{"activation": "swiglu", "qk_norm": true, "bias": "qkv", "tie_embeddings": true, "init_std_down": 0.0356, "optimizer": "muon_variant", "weight_decay": 0.0, "decay_fraction": 1.0, "batch_tokens": 131072, "doc_mask": false, "dataset": "wikipedia_en"}
MLP neurons of a small language model. Each row is named by its layer, matrix (gate and up: input weights) and neuron, and shows model dimensions 298-447. Each number is 128 + 32 x the weight over its row's rms, rounded and kept within 0 to 255. Numbers have three digits each. A neuron's up and down rows have the sign that makes its largest values positive.
A block is one neuron, or neurons of one layer that tend to fire together. After each block is what it responds to, as a language model described it from the Wikipedia text at the highest values.

L10.gate16:096095137101163119146117137150204062139147181070174066138180120150136146157104078109145119139065132126140134081131112082163108111115124117194086126098116143121108141151093135137219110168108111143175114160160172144180174150148099103119152133073089133131122191135140112101166143051117122104088145168135161089127125141099127111126157084162126080124161111133134132108153084102127096079110132152155123166143099122133156102094177145089155095125101083106140
L10.up16:136170166083155153188144092155151104123206133121172082097119122179133094122103111089138121176099148121134104071079152079126090099135137118165126168097138106156064156152119137104116114093147142175089167070105159125080152113086143138073137097107152093106170163129070157178130092165146120135154146167122156162065122106107101123109080092093063184157159161114152160127104129139192115080157135072141125180191138140141165180157146146126061135117190091101125
L10.gate159:128148102206092100081166131099137150111111092099139128100181147126070144163085105177093117174143198161099106136108130073119120138146150148085083072176115183132085079154186180104172131149135140124122169104111124094152094152110177141065120140101124112101134109122162082155135180140130118120133172131113114102162153196165152108111122170136108095127165063161156109115157122097092146141148147123167092195100118161122133130162149111077111145075146143194075
L10.up159:157127103124100091152109144147139161119124161141168141124091087093098125081121075116096150129121118170121172068167137119137140181119107064172138066106198112157123141061105086122108075161156092062175099167148180152131095090098124091115157124115188199124150098104143163120151129161175145108150157080125115085139121097109160116109138084168080094122160119131146111137114112074137102133139092144163137134096096118138152131066124102130158133120127173155112
L10.gate224:112131061101167132147132152088156075164121137177114095150103122114102172137122074104159163151129116114163127137189152136121162129168118117099091097107105179168080102102119133079082134147121073189097088081126158107136146122107160157060125168084107137126143193137134168161089139095146106136125131168136056154105160112120164145175097156132148194131157154110064165088159133115149149144173132074101052116102101119113111065121106132180144128093122137065085
L10.up224:152160132102158123131145213117154158154131142134089135136086167124211147161078158116158085107073099185105079092181143118094121099112156155066113118123178162114115110175151107113063173110068133146182101130171176091135125120148137127165123129085120094151155151099128094162108101155154156140062162172085099166130124141140140078103055121090101139120089133119123157168193134090137131107127137109089146171145119110114073146124098074090107095160091091100160
L10.gate270:129088144096132125139072144125160107118142178159157165115108113085110105122151125107170135107133123107167181121098157069158117164094111112074122109205119131146148126182172131172124116155140148126107131098152101113086142073190128140110156066108117182148153123187133070184099107180156101176154103112122063065129150195143162154119149148097139089081176131126142127069126119121154097110159118089141150169133107109103150081094137166167160153112135116098076
L10.up270:152128117163120140108105172135168138111080215147147151094114138160112140099144060089139123140142127129135200090125159128114121114111106154133105122123139147141120177170112132116136133169080205146148145121153105154149074158169100160103090138092109169069155105167113143130119078115134113146127132172144121071070177101133118158155182149164172115069059093165108120139117115105109181116184096225115131198096030114121126134150168158114103111089193083091099
L10.gate295:181171151098114143124154128198091148107197156115113096103242161146156127112105160097112144125102078079139165141133168120153141086123110121156105130080158108094087142100141227099143125109180183152140080090205189155118165141145180154175176135122127115110158096121144118069172130142108135078129145186158144122144095084161103139159133049068075107115121160110196137200131162131162110138117074117099094115123086125174172127107129154132132168113118106164062
L10.up295:136162166113105196170127176150113156096079136089143094137179119144181119142153120137109116087127123082136091065112108079106116115147156064171097135121125145118132125158116139093125160130171116158106092049236088093064121126136197109129115165108158164135183056075165109092106151131088114129124132118112082116106090044141117097101143125101116135141105105156185145174140153106178153088150115088116096085164131111166133134088172058119095154104091082106111
L10.gate299:151149092107145142033138129081056079149099090121133109129147181149100104129112141090125179145084145127197078125116212104119145159174156118107152114132122097149144112131149172102107145120100127123185103089141137081075149109134123110098134213102118175140124193137170157162134097164122124167142085118124102082096197112143147096132111134157046144103097151141081091165107089093071123105164094169175137101060132121228120163136155160131152122142144126156158
L10.up299:120145125088109158118109134120106161114137148148179144138118217122119110152138144105103208133124124098120157173140121133108130129095151097131152112133176034148140139093094172156074197147170099138136116113116129120160085105104120148107143095127103127138137134105170110116139140121150063113134100130124126143140052189124148090114172105099107104106161111089120152122154129138102101055180146169118100157135114119108147164106125115159115102109129174123149
L10.gate411:164152105063129120136132112085150058165132136122175116121134109126154128069136134072099113069049074101117146079152149126133185098147129122134101164091140124091089176100115120156185113123129123109171091105134130131133154140200137172137141176122093069152095129156135149098094138120106104135113129084135122156125178046112116092169137162048123133066080125125130110119122146121128138098114082067102161144083131180127122126093117133174159139076056099169163
L10.up411:096122159157188138145107134068111093144179148063065132168155154121129132142094153130129077149162149087109138141173135137105122140126118095134170174197091128128103102126166115095124146179114098089205099096105107146092112095144131092154137122172157175129145124112133188073139137120153098159152133136146144088144137060142150123141167130140086122112085162120152144120091129104144121137125076122034098150155075071155075086090182155140118137123059075097156
L10.gate453:101116120130103136110106163100134124095156164108131146136097128171174097133137131142114140185054140166194157090065180141129141097164150082129117139153195087098123067114115158077119142128119126130130134147114187108148128148090088171141144139104125141097144142124120233112158130185125151118065109114174185087102161189094094149096127153093097136120114145125088157109098134110149102122121070170094125146100112127143164113117073150092192136138100058097099
L10.up453:081096132102146121121073108084106161142152117075093171132046171068150082138079114126191159055130118086067109092109130128139137190169141167106115201148141132129126075165082167094093075091189083094136048101134135118109144150161119197075145135085185137093131139132136132152110085115115132219134121117162125136110133142135156087099150150125126146103136125159132137096133103105140159121128145091146110092134098145126153140127156124105187129164090138108076
L10.gate592:151122186110121173037221128139152131144142137093181193140122090124105129158095138135095056111118130137050116101104142104139142048156182098179135165152146135136155067157146156070133200147145162119139118120159190083131142160195151168075099120147157145064162153135134092098197088115170128145181142108102107096127083116118168165113149048171058128155096110082145188149126156060120144150110115159128075140087095102141140164157117134073102157115160097160139
L10.up592:108139131134097092122115122098145121084104106100153105153172153121128120093170139094119133118203111134105137109099129141149136157130187162110111156120148138068130102127048138162128112125095158155149138123173124171143138007148184105179196117196101078125166195151121084190100139172193076147107079111088175135107126103094153124217143089108173152094113138150175120053126110089160119144169148151174146098086107138045137141104185132097126120124104128082108
L10.gate635:131181131111158171174116160084149084108108122101131087107041139164107101134109125154130096154139147158132160157081100122191156123156148128129144164114169117133136179124137133116084114144155130119142162142141087196164093104202119072142117152123077130087164151162152130082169151111109077130107128160145121188107158142105143076102095148130182152149180158175127109097123182137124115059143165179139150155103113115135075109168129119100122070119144105130048
L10.up635:154151157157134167122114140137177123098069088148101102126072144141162151133142132157118125132182189101115173159110098090156080123132111129102158204088155123143183097147174094109133154137114115086082082085131105115125140118161155091114155157156141119085101154122177093081152091169087174102107110132089110072115112121087173142132129189160132167165158175162168097179171080141142098081109210115143132167058136139110164178148067111128095087125169111165085
L10.gate655:145135140179167061087117158164098110132070178087141192148117127184118080130134126194127165097103184155102107114114187111134155143123169143185100091131167082167145148097156120166176121120141075103165113166109172114070141106112105075106083147077131135108122149129104149136125123132142150139163131081107096175074141120105111124125131132105118123073147162095143168111075149108157119120124150136157085200101199102167176102170166114097160119123105073106120
L10.up655:151122151158097176106112130105134130106066107074095103100096135165131106125127114169099133128068172160143110152131120095107155149109153079162125080103133067098090112175126141162108140086142115134127090131093147113076111102116091081106128114173100149159147173098163136144105101135183147122133138104127107189106126115100171126152094138136153134151144138168082174081150141128082058161098160120138120121119076175164146083075151102153081154099141124104124
L10.gate743:147124132120126140117070109175198068132091091105080152168115143067119073134145150119091122125126091146144103168164182084124102117161095107139077152125146134152108155065131130165112139165132129145109171133142139170158083091077099089118120134058105154157123162145163130138140151154143069161096148125115147124085142125124093160225124120080154120100074137126206174094133161130088073122124117155145142143117103092098176151102101128125079073156124141089118
L10.up743:111158170107083141152117096061100156115086132181159089114111152110095096133081121118126085120166135103146174145197183135066154128119195154151145109134118094165148127128124130113131065157157094161166109143134191107142112139105120131122177129092140152145121147118116114153159164079129156122160097173078189119154089100139142136144084109097171127140109148140155154132132113070131186072166109144161127104140137124148106079126119090131130156151175160150148
L10.gate753:175107053172151120105149125091104154083172074154138154105101095125150135142126117112112130154147142092115081087183106077126149132110131139111107134118131121124129160168102190102177118090088191141110150084144172102149120113090121101150073151086140124106094185085136141055118099145175135171114165126093166133099126146177138116132097154147108066177148090129110141126113193111118070109158098132088114120064073070116119083112184111119091111154148083095135
L10.up753:140099126120125107092111151073131111223104080119164149164092084153128164082190117161128113136109111130095087098147139128105167111152135079147101153086132152109155111205085117118097143063116138091178094103142181091140156095115071110137108132123117139117079146160153116134123161171142131098163099081112094185121053128186118176196155148116135073113162101134109171119181177124139086151099097157103162108082136124175112156071144070179135155144172133084127
L10.gate785:185162091109157123064079099088126171055167082112104031116139156158130106146069154128155155146149173117131076105120189125126144127124142129147101115177127133105157104113172160176106114144148065125187071145190095135122118117128155107089099167109045147123147121167110119135149129163148107139099187118134068113164129164173107080140119143161074166132159127139104167121100111119088078175086148137124090089163120148118152118146102102098130132087124091147083
L10.up785:149127141089075121203057136116129190150131087191102135134115193126115104135062097176128127119151122123150081139128133143127133179133149151132134094106161179063178148039108131080126165152105108124139112178124113063118070124127108139126145153154083130059150134124195168112127128160127093156188131098159121135120068181092108161131122121152139112090119189126079121151098075149117142093049136077175098125170162180113129164078142127114097135152112102066098
L10.gate796:103130139150082145147138109133127124121131147135210149104089095086074071158153130141127166104156167104115124134141145153126109135132119156081080141168107087189110043109087168125106123118141188109173150126108126145131067119122157167093118219125064175127175107120166124141148113129136106199128137120163124130116161106088096214125121088130128078141111158144087073097117112111194171141135158103113150142111113091155158100126081170082177095180138151114089
L10.up796:117079183153132135091123108086182094072218093112091117167126150113136063082092089181119121161121089123117164130084200137095099125100100106079125161121146105151133212113127096158127084155163126130127150098143111115111115139132151133106184171114125148109136131150186099106150124102103112124162095078192128130118202171125091150134122155099116133060068105135120144098108068125175154114121195099151130114160087166074132116082129130086156141148105163090141
L10.gate809:114136116186161173116146085195136099098136125097151120097116142122092199147150074149111155073127082066087138125148157226133134121149177136129143106112138113147121131110085112063105129097107152137153118143080115164138155099129079181155148129106129167162149125128149161129105102159145108215107143165169117156109110151119147203114102129071142144030127165131167096128127112142080133100121080070126120155117120086128144119136133148116135171135108158132143
L10.up809:145135090111135150135086124116121160147132120114084172038128152147087156145127110093101126111079182116134085119158091134121141097119109131120102130148155113134147132151141113119151207136126088112105121091122083140166152179146075170106104118143081125147190129159137092091124145099135080175109084147213176136159126154129150048079119089097148149074114072108131095164135173124116113128066124137167154156158048164093123099176174116130162181087185163137135
Parenthetical years and dates

L3.gate396:141104115140113128167109153130094141101155115147128114181115139147192178183169132143145127122110147095081120151075117097100119181098139152100109100207154149101073129165106165130097142166140171124135118109205127141135096126106181085145106123122123082070113165125140175106181112142096141153128154129071179135162184155151133144153100083147151183107143099141155125136163138101186169120114185080104144164155099099104093119091120144177139139110156191147115
L3.up396:149106117109141125114082114141087095146137105163120133135111159144169094108196062157120192140136168119124104132099129129079123125126121142141136165185083157151141131128140185140126137103146194088082228103145108129093156088156184104149162192109158149086098133137167091146068077146054175102165076077129162174080168135159151139167134107131180155177138169190166155167076153113196174116152107135127130093136144123129124151119071064110171113155136171112153
Verb stems of requirement or expectation

L11.gate419:183150161087086065075127102117111097104139134133130112158120202154103140132132145167116199111067157185132125134136110133123118149126132157073128086140193100153129123057115119146106117146111152133130180109132160154092156117121142224124115134148116134066158123115046114189178137151175107072108176092175113171127109152151111114162124109133136128092152131132145175191126196116160157062126120086074121182161188116210143132108152113159131122125094155154147
L11.up419:142109195150152140119080117134131122087106063119121063142139119038155152142120178151086088169111086159156128191153183122138131114137127116077152168140134109159199145116126112165150082194084110152125096130126104195140144089115213144141169109101137120072140091089132089123119120143127150092151121115105130075121079158100178104130151088116182068103117110075125138124146192153149174108093131162102050077098154144169179095155162163133182141147152070091153
L11.gate535:138100107105122109095117161169171164122157141106173169128138138172155154144100162155094077150132115142124087173108074103125134148133140092124120128136127038174132129112148128062170122107161084101188138132046139172093159168133127209102145107128157073080085098068137103101165133110159109142113136130155140060129110169136123109154108101158064151145134076093130150076138168133198108101079113103157165149123108117164182120120144101119158115113154133088113
L11.up535:117146104075115151149152110156128197041173164137173134149149100120177138168111104145138095126115138153142122082093105051101168134140145130135228114119169093174118160141160164140125171114096086123156126121179142108179125119159176080117138109117119093129140119113092090139131111101143158094180111189111092115129141095184101157105164131195138110176181095133150112128051163129164101114136118122170073138085134110140172105130172152147122122175096126117138
L11.gate580:110152111114124130110114183150137158147098126151105135136112103095177127170166142121141150162127150098130141131094183097161157091154102085148116126125112090166121119115159083146088166102103130073171145096081112178081085147102084093155128147133123145082107136126146166134147161143151130160132110099094126164117090144135176116157060127066044140103106104113090137104088144124144102141118112172161123082115160106138175166121114154076173155157161126144179
L11.up580:131120072113152124104102138121150148087147182193120170132121070121160080095104144144118149126091139080157156189119189129128145132086131116117104148140180128225124131141102162162122165128172081154112170144107111147151159174107130110088130101148171126109084099131142149100100108122106113134108165091133110153129122141086213084104118118144156124089154191080144114166109149104131099147078115186148108113096136130128130090069132116121115136102111177128190
L11.gate632:164116182127118098062082150174159178127146174128139180155093092155128107135129151163154125118125167159115072093109079149219097140099155132110131089129117077160141134202154119105116207144150122130129130124148130118085129116187129194133138143125151102041092137138135125050118140157163158021095152126135184097125084171216155130157109092156122131129132100112114191174142142094207106155115079138160089147107119150162159098121197136151156099162133130125138
L11.up632:145139131104130161106058142152118166114180156124115168145184093096128111135089123131191145126151099173174110118141132099084161165123193139140090090175125096196105134135137147090096172119164055095182128080074122169068134147126146147130140139175208149131103150095132151135138174146141128130090097140144100129150139202179097145144137111111116102148162153147123099176069152134192174102144145140160174174103137128162110103134142141159147119152137143125172
Words that take a preposition

L11.gate201:086140106126135114146148170182121100115110139157160126170155117165181151177163145091096194140216117159122134103119141098166155101145092141125132140207145111131119099149126125181086119118119085099152095141114132132125113127129153123123160152133100160092085122208117115114198101129124080052167064133160101164104205140155084148107113093092087158152143131121160131186140142161154095086148084072106164104059173083154128158138153078075163152150096086136193
L11.up201:133109129099156159149074199133139108143103160117154155131128134179090190125145135126073169122162110112138145114105086131104131131164151125161129171141176143112146088099144133112145177115121117173133088144106108154151140155090085152082126146091078167112129104133137126189153155119129119063092088192158136147103183120132115082071130091068088130180158162137131150182193102171172102112163117105124160069087127086180067213168148112037136084107063062133119
L11.gate435:076065140128108163117167063106118126111107115168116073134141115091152143106161107094089125110156073141134102143167085113135147147124146128106137126166142083120115129182086145092098129157085134111162073161095150104102090178099123115152134157067129127071060175119076109147125109173085137149145113198121157120123165081178076160149084078088121134124151211129118187146112176095199098089158110124182115143127176151167114142087144099114068152049087057111077
L11.up435:123162125133088124086079104122132128119149138089117117127084153085145168161153140132142166186092171160181145157115120140158167157128168153109108119143143101076132148085155129132077157113091100119145126149083136114135133144143116183096113059108162130118106102151094145140113167139099075188115165138108183122080141137134106115128067047203092116175148166122074168121177141106146104068091124113058128165121155126059157128069104101119133122086122080109106
L11.gate752:092116109130118115123167157116203051100166103150149103132102145130107120044071117134179147145142140112104042117103148130131169098139131139115065125126146110111076109112138082091137131117139116087157111153124149141078133144079078120124174141178165056075154173152115119139171141140127148108122113167137059177086141216144114101073066128111058103172118133187094158157154110138139123080147111112149092158091152170101090138119093112085072114095134160143138
L11.up752:081109113091115093166123105122141142117125181183161091112145130141137115119105097149142121137133096139163132144082074062123176133131118059126132112085149083161092157064106154107101116151140125171185081171126095135073153099132130125153106133113124134118099149139139127077109121134081139134118064058118150141098113144145133135116129091105089118067174116155107129130122116074143094167159107115102183162095192101143083183071164094116054129132042094096120
L11.gate834:146114106099138080106096125136134091103124080101128133123116105100127133100113126082154088103064116135209113141143118122155134069177179142028113223202179132126094132129125143098136151109146133106147040177125101134085176167071138147148123117096137130115119125173110124147134184120157129168143092114169158149097111120141109182079124125071110202113124138125082147147096142108164099080105080113126113140145156094152169151078105152101123130131132099129162
L11.up834:125113113124136109123081116089134090087106152076079131099094183106150083118142142107067120130073117199152141179087130118157125129093176104099122123140114121111084083149111138130152149146045161188142070168150089129123099194098087112133124175128150119177126161123149079140059095136118136198144128138172110117069171150119175155135078138114123159182081115128024116126140096134151115131137154124144185191159141135111116151062094146048108136142164151163123
Before an upcoming year

L10.gate63:162155175129175146157113046132126164143110169133106212098114128145144163107104181176118156165124120157186103150148098118104072091138100136098153153098130135117089103153053103054113214090095113135129114080111084149081110075100150135119126152096070145092125169112127169139149147125145097077122162131119210116111087139085163094097088096103106150099092085158125137130164080123135123170079130123149164157139082110093084132118120086102120124162111089157064
L10.up63:143128142167157145125079149207060137108142158148145112165091167113075165139118146135161223165157186101135089087110126115143170141076151145086142093187144171133152125102087133158138133131073195127085118122133125151107114126136087139123090115204193084127070152101141103192135158084159097110073086131108129165163160162146183093102178135148148115148189196127165115095154118141110173165138132099133070102075108136165158043139040115139090143134104113146132
L10.gate84:120173100120188130066115142111094141071073049127139139123187133100140099075160197147116102158180113082122112099138108125109106174094158140090133124124138129181046141098135140120155121083144091143186168133187067085110124166113184139145110130101128142138105202117102093113132148128090159160105119132119156121165229084104150147107119171133109176132132147119153206091100137143078120148158087135104099104108078025096112137169101190163098111132103097123124
L10.up84:125177141102166135118190083171170148162119099109116175105129100144143127076120101176084148127144153089122175126165173119163119150147161124134105113112109168047107163135117087060110133077131147124117076085212129157092129109165139115092091092122154181088145140097151128111014138178114134125195152109106097188037117121154103136126139125155112131141089133114185118124196124171080101105103171168106098159181157132107130242130162162137147140165130123094189
L10.gate168:135135161082108104168133118152153130126172121144122105119140200158098075157137088132138149156124143129107159144147127140188131131122107107097107142113078153121147122127132114113092111132139163220108058113074104123152176104184111182179122111164201177103207107119140160131162171153169098111167148127127172125090093155118093139159104144187159165068161069116096153078141148131177123138093113165100161132119152109111183133148128151048103094179124156139108
L10.up168:104117206126149168128137145147100087157143090152115165104135157220185115142085075151167116160162144104150160127110183102185150137122069123088085107142067132076178131158137103034072118159056142226091167110100141080135132105166141159145150081141167138088116137064169074175185130137111149155163136129124168168128136176086103098184089121157189146080174062110101145127142147139132161142084169109083139093062138118126141150167142129078136140129109084104132
L10.gate178:135119138138164102104143150122208098145116132138100100121162099063149170171114109181108176115165187108108151094110167147148087135140148121180125130164137163180129116139136108040190110162088139140099119157143160139118160116142167075221167103143195139092141122136169106142140108140157118128161119111148127113162132072072070047145153152042160115111107130124132120154112082136143136109153154157080184201189095091141108176121106126132091146111149123157172
L10.up178:084134167148105087165155079171162120144134139124184160057145183117096084096167157177138152127154154167098117116175109104120083127107186068129078132133154138156161064163149115111091166195071121165153165127175093131094152134116090120188125144176143114216123138131147113084148110099092150071112095161104109153141152129145129093148095166103150088098106142071131070166130127130122122119157095113135156150146095121124083114109168069157122088088105165091086
L10.gate194:108090124067084150135144116146097054100095084107140094162126176129078106096166131128160158172112153081074109156107106142145132171099113102017158142129130115146071156116160121085099101126106189156112114107115149175108132106150153123145165112101091099207142171120184148074138123141100170141094136151093127135147126124170141114149111201179132131047118160061153093119088156164124158098149105098088140146144141124114094147135123130117107092175119182165100
L10.up194:092128199084105101107141058194178093140125092104176099170109099193176116060144145131164191133157136184069085144144151118162149165095160150084147093152104115151170159104149084071139130140056110113107164104142091146118090147101144136134169043150149130105121164095137191109127114119152023172184204122080179161097123105153094160156135091095103181152080157147167089144191164210140148132127158146085160154114137141169102141184084134108149122100162186150135
L10.gate210:101149117192117081118143091114062131116157118110133122132143120107134166149160125089143166111099171148115117158080115153119167199176124137133151117137091098124128135102156071074103128038148095091148119144116129113140147106103174120142128096151145161048086080190085200142145095157162106187138131138078107104137108149177088139157096174153177186109143151119088108103154116167125152128101081164165086101094157136096132132198047159114125083106103157151159
L10.up210:127142096086155138141130144104129180103145083073119075117120102172108186148129139174167097148142211153092177112118124117107125137181135133110083147129077104087053141183165072097155165161165126066121127148126133146142084116138149155116110114148090137117157114155120132102139152106126089112136113151091112187091103091135150179132133132170098169138124152099122104128104136199146106192160133135116103082174100108190137178137142116099134153180121168175116
L10.gate212:114176190120188136165177092076098163100116161128136133178143144147135187123087158226120131096107106101123121139100117142217141170139160149114118177102120097139141151165092141137124196107091132130178123130108102125120048125128129108125177164071099080110135142177107079140088159146175178142087184129142170161127117141131151116124174109153184179122159125110131127162121128166096068088170155131123087099114133139132174048131149120155170147131132137117116
L10.up212:135144130148087179118160137109121061119094146129121106135113127123159158152077152133087171110117150126152118104152167150079140141125165105098160162128143135083172121160109210118124170127156102173115085053134129121166142128116130163101166122132119153111121133135111175143161196140126142137172101159119145122052064198193141091070098067108132112091186120099133177101199148129110132139110133117124128204123123135156153118157143126134216132149135101105162
L10.gate345:132122193192152031083156135123140157092107127156113151060086125110114143187118120111142145136117113132066098134143073098145083063163242141128127156102142053115091129086096126088167127152137114151121199141118140157118144127149156154119132125134140080100105169133167122095127128129103149131154108074118091122121122055143073079104133195157140071119112127156134115160018132169087103069158119116156076112078176106095124076035131151136108170136132155103149
L10.up345:161120141166116137144138099141187186150090186084081141147100140147012123126090166183142141138064138107102136125112117094180143170101081115166121156122134172134189062102153117150094075115145099149137125129153135163148125095109130211090122172147145130127173120090072126121184095124090138164126168107116126094131131145114113131124188093181177115111130121075129134195168166109119153075127105082092094148184160107129186155080114117120120123095142092138132
L10.gate472:160100101114125097127080150121133147108174173134138145101107122124093120160122135119158106047099075193195138117173176132151106132164143133165152146123125065203114110099140114075102163179134112120116117111136119121107145143180099160139107149099152140082101137065129145077098168175136141101103107144146148108104107202135169091090126074145105147116161132084092115110135150090112120113198091184123119137099060068151181128118152169134157157114117118096125
L10.up472:097123136096113125111119099139135140092171103178087178104117114188128154133124151084157085112156137131128105173125078133111086141117148138139145159090144108083171043120122117129130163128157091140138085160092089145127115118102159067113120123149135142143101116076157102100153125107153135111022130183121182134142074153089124116143132141111240105124138214085112091078128118160107144133113118138206134113186125094154144161058118144168122138173118085073152
L10.gate533:145135213140121112115123168091164180131142080225142064153106170176153127149153125111109185106145139103154129146141112103121090139128121104173147144124128141169095182150089106109088089153131126124124132148131134144061207120135105151166088119162102080104159099114128145184152130176089115192094072116124087113112119145101091164106061102136113123134138106160116166121117127145158094101107162122092090132089182157103091078133112154128032148128130101155140
L10.up533:179141175049117168170145134148139166097179116124131145040145172152115105143101147164139132107094078137109103119158199137098097142131144122146190145135158130168101186098071116128146173150096170095098090092105172067080181140130149072146132129144129090188164122073144120071134179098107132155081144095103120127086069102125155166127119080176146114181095138123106155124116153133095121057128146101063155130183115144083101131118116109124068094175173084093095
L10.gate618:122115107128182152094093139163140091154187106127121160111093136132113109184125122142164146082178089153151081103101143141191109132091138145169134199120143109162094129092146142119144111170116155075135104120126081157111138131125107128122105074147101146100152112117107155147107119144200071093125149136146106103141175205170170144193138132108099169125140146122130153102094147120087178108108128134146141105140133070101208187114174145148154090091140135172122
L10.up618:150163126107204142131123136081125090105071109085175120141079109074141150119125150149136150087180245103174092162158198086147156134184137154141098171177110075089033154129134170124115110119088136163122171095145146114146061098058161121115115130147153189137136148135106116134119126127141144110102215115064132116157159101097149185158088052079189173074153109131098104111084113167177156110127134166092129092147100166122095104151137138198115145094134128195130
L10.gate707:179085190127166112115140179079118085113126150170110146116075088132190090175117114166133194140070092124136146211153130157102133188163097158152136155135141143157140089131159153095106167113132178146195182109091119101205128101184127137075068121131153188123176102125106114147128181093130064116090045141084156156142131117217075162145176131157102125139104135177151121146145145128163114108154096078116144143109153127179131128134132186143092147205118115135103
L10.up707:150090111160155123118155139131143111103103115091116090096054123111159153219146147152112172113124100100118166215159125134094109181111134174144126108142131177128130153117094122081134167112103124100135124106085130159154109106119098145118131132135147168135187179117096107156087100153093091140070078118123190115116123141187119144147174108129153146083152147207151148121142134180102122131045112101103136079099141129135124115156039148147107056148114076125133
L10.gate746:170193128173101121110095152044106139129162097132066190099153124085156203154150094231138142192162135167179127119123135185166170120108115165132152106153113056136096130143159134146142160138097131123156121131111117104076101142154167106185081126177180139123095144109093081082157138093127117082123112208091122121118120149146062179134113103120198100120097158127145115143090118159150119102132119081102124139065142149137150133097130100074072144164084111117114
L10.up746:194179106092127115133155187078146170115138118177127115155082115093111131177170127108146116089128105142108112125136178138154178131116156129100129148149094057159145160158153123120152143193156117120126085088081095156125123147142178110151135103173126134113146175078120145081130142104133137131102058159087104167113127126176122116127102151140126150158059156098118133102113153170214205129151115152151116109117157131167138105150134184187148114116175071123070
L10.gate784:130109140156177182133077170128124128075076148145163086163091177129106161123136119078093181101143131099151136141103106139126131078160189115118150131158181136100110130163152168144082127142114080158121139136137122139145091136192173130113106178163158118133115168145104134126107160126135171071119055179124128164103087075168041144155139090171131151128140158103117178098176130149132080150120111093143153106142106110171118121098117136082139141142117124088138
L10.up784:152101152109143161171136152133159113123105117122109130125064090166129198168135131152198215141158086132142147190143140157106110144164150096104125140111123173095141112156133123132112149133074134166172152099123155164193145137106158163123087162108115148145194094179096123157149180110231186071088121122144139109131133211124164149111153077168152107137117124119093145118133099132119111189142053024031153136076114145170082177117091185093140121143097120084141
L10.gate787:122121189121132159055140143111123130161077073091167118142098115143097136147134153154128137168125157137117100099099187152138175138128129168145157166152096096081158164152122141154123162136100148132113113101117108147092097055116140120096107136126185121021102127095138106109121173219136112048117152146159119113101115191171175171109096085149137108146115120111142139135165152204167158103149108153104068146131139102154140113192129122113147150103131152114122
L10.up787:155091197076181107109091176075114129106181163189112072179177130105172109115165068153155156133131157142089093062157138115136137129097151124115102133113121121092161131158120250152104128166135118114084121116162117129197133069125178164108133146128155076128138106082150141121107099096171138148103090133121135141119092151167156095155121101118138171097164125093128115107191186132154170168110160132177122175155142112168172150128143101139104120102114094172128
L10.gate895:184127121148146104109123118110147113126140130110123076185076159134166159173167175146159192095133163127050104186162148112109121121069163157114098159104202126096110059081113111107082087138068171127100126074119102161179117128070172148158145142110128170146185131187109108143150143130123130113138139119084153124126088140145107120177155141120179177063149153107172142164171122208163080099150079128096171180118134097093155134110156090122177069120123168176125
L10.up895:106121147130155095114132091166084101139071107102105144122138126092150133168124183138088137101118115135055087135160119107128128158147142163154119171127078088143157111099075115095136129125103211190116110078124107140058155093118183191155082100186107190119080159135160128149111137142148117133153095152132201122128198125150133137116115125061114157122074126118186121152179122169182144099122159120138132074107117141154102087128162107133090114148141138144148
Attempt verbs before infinitive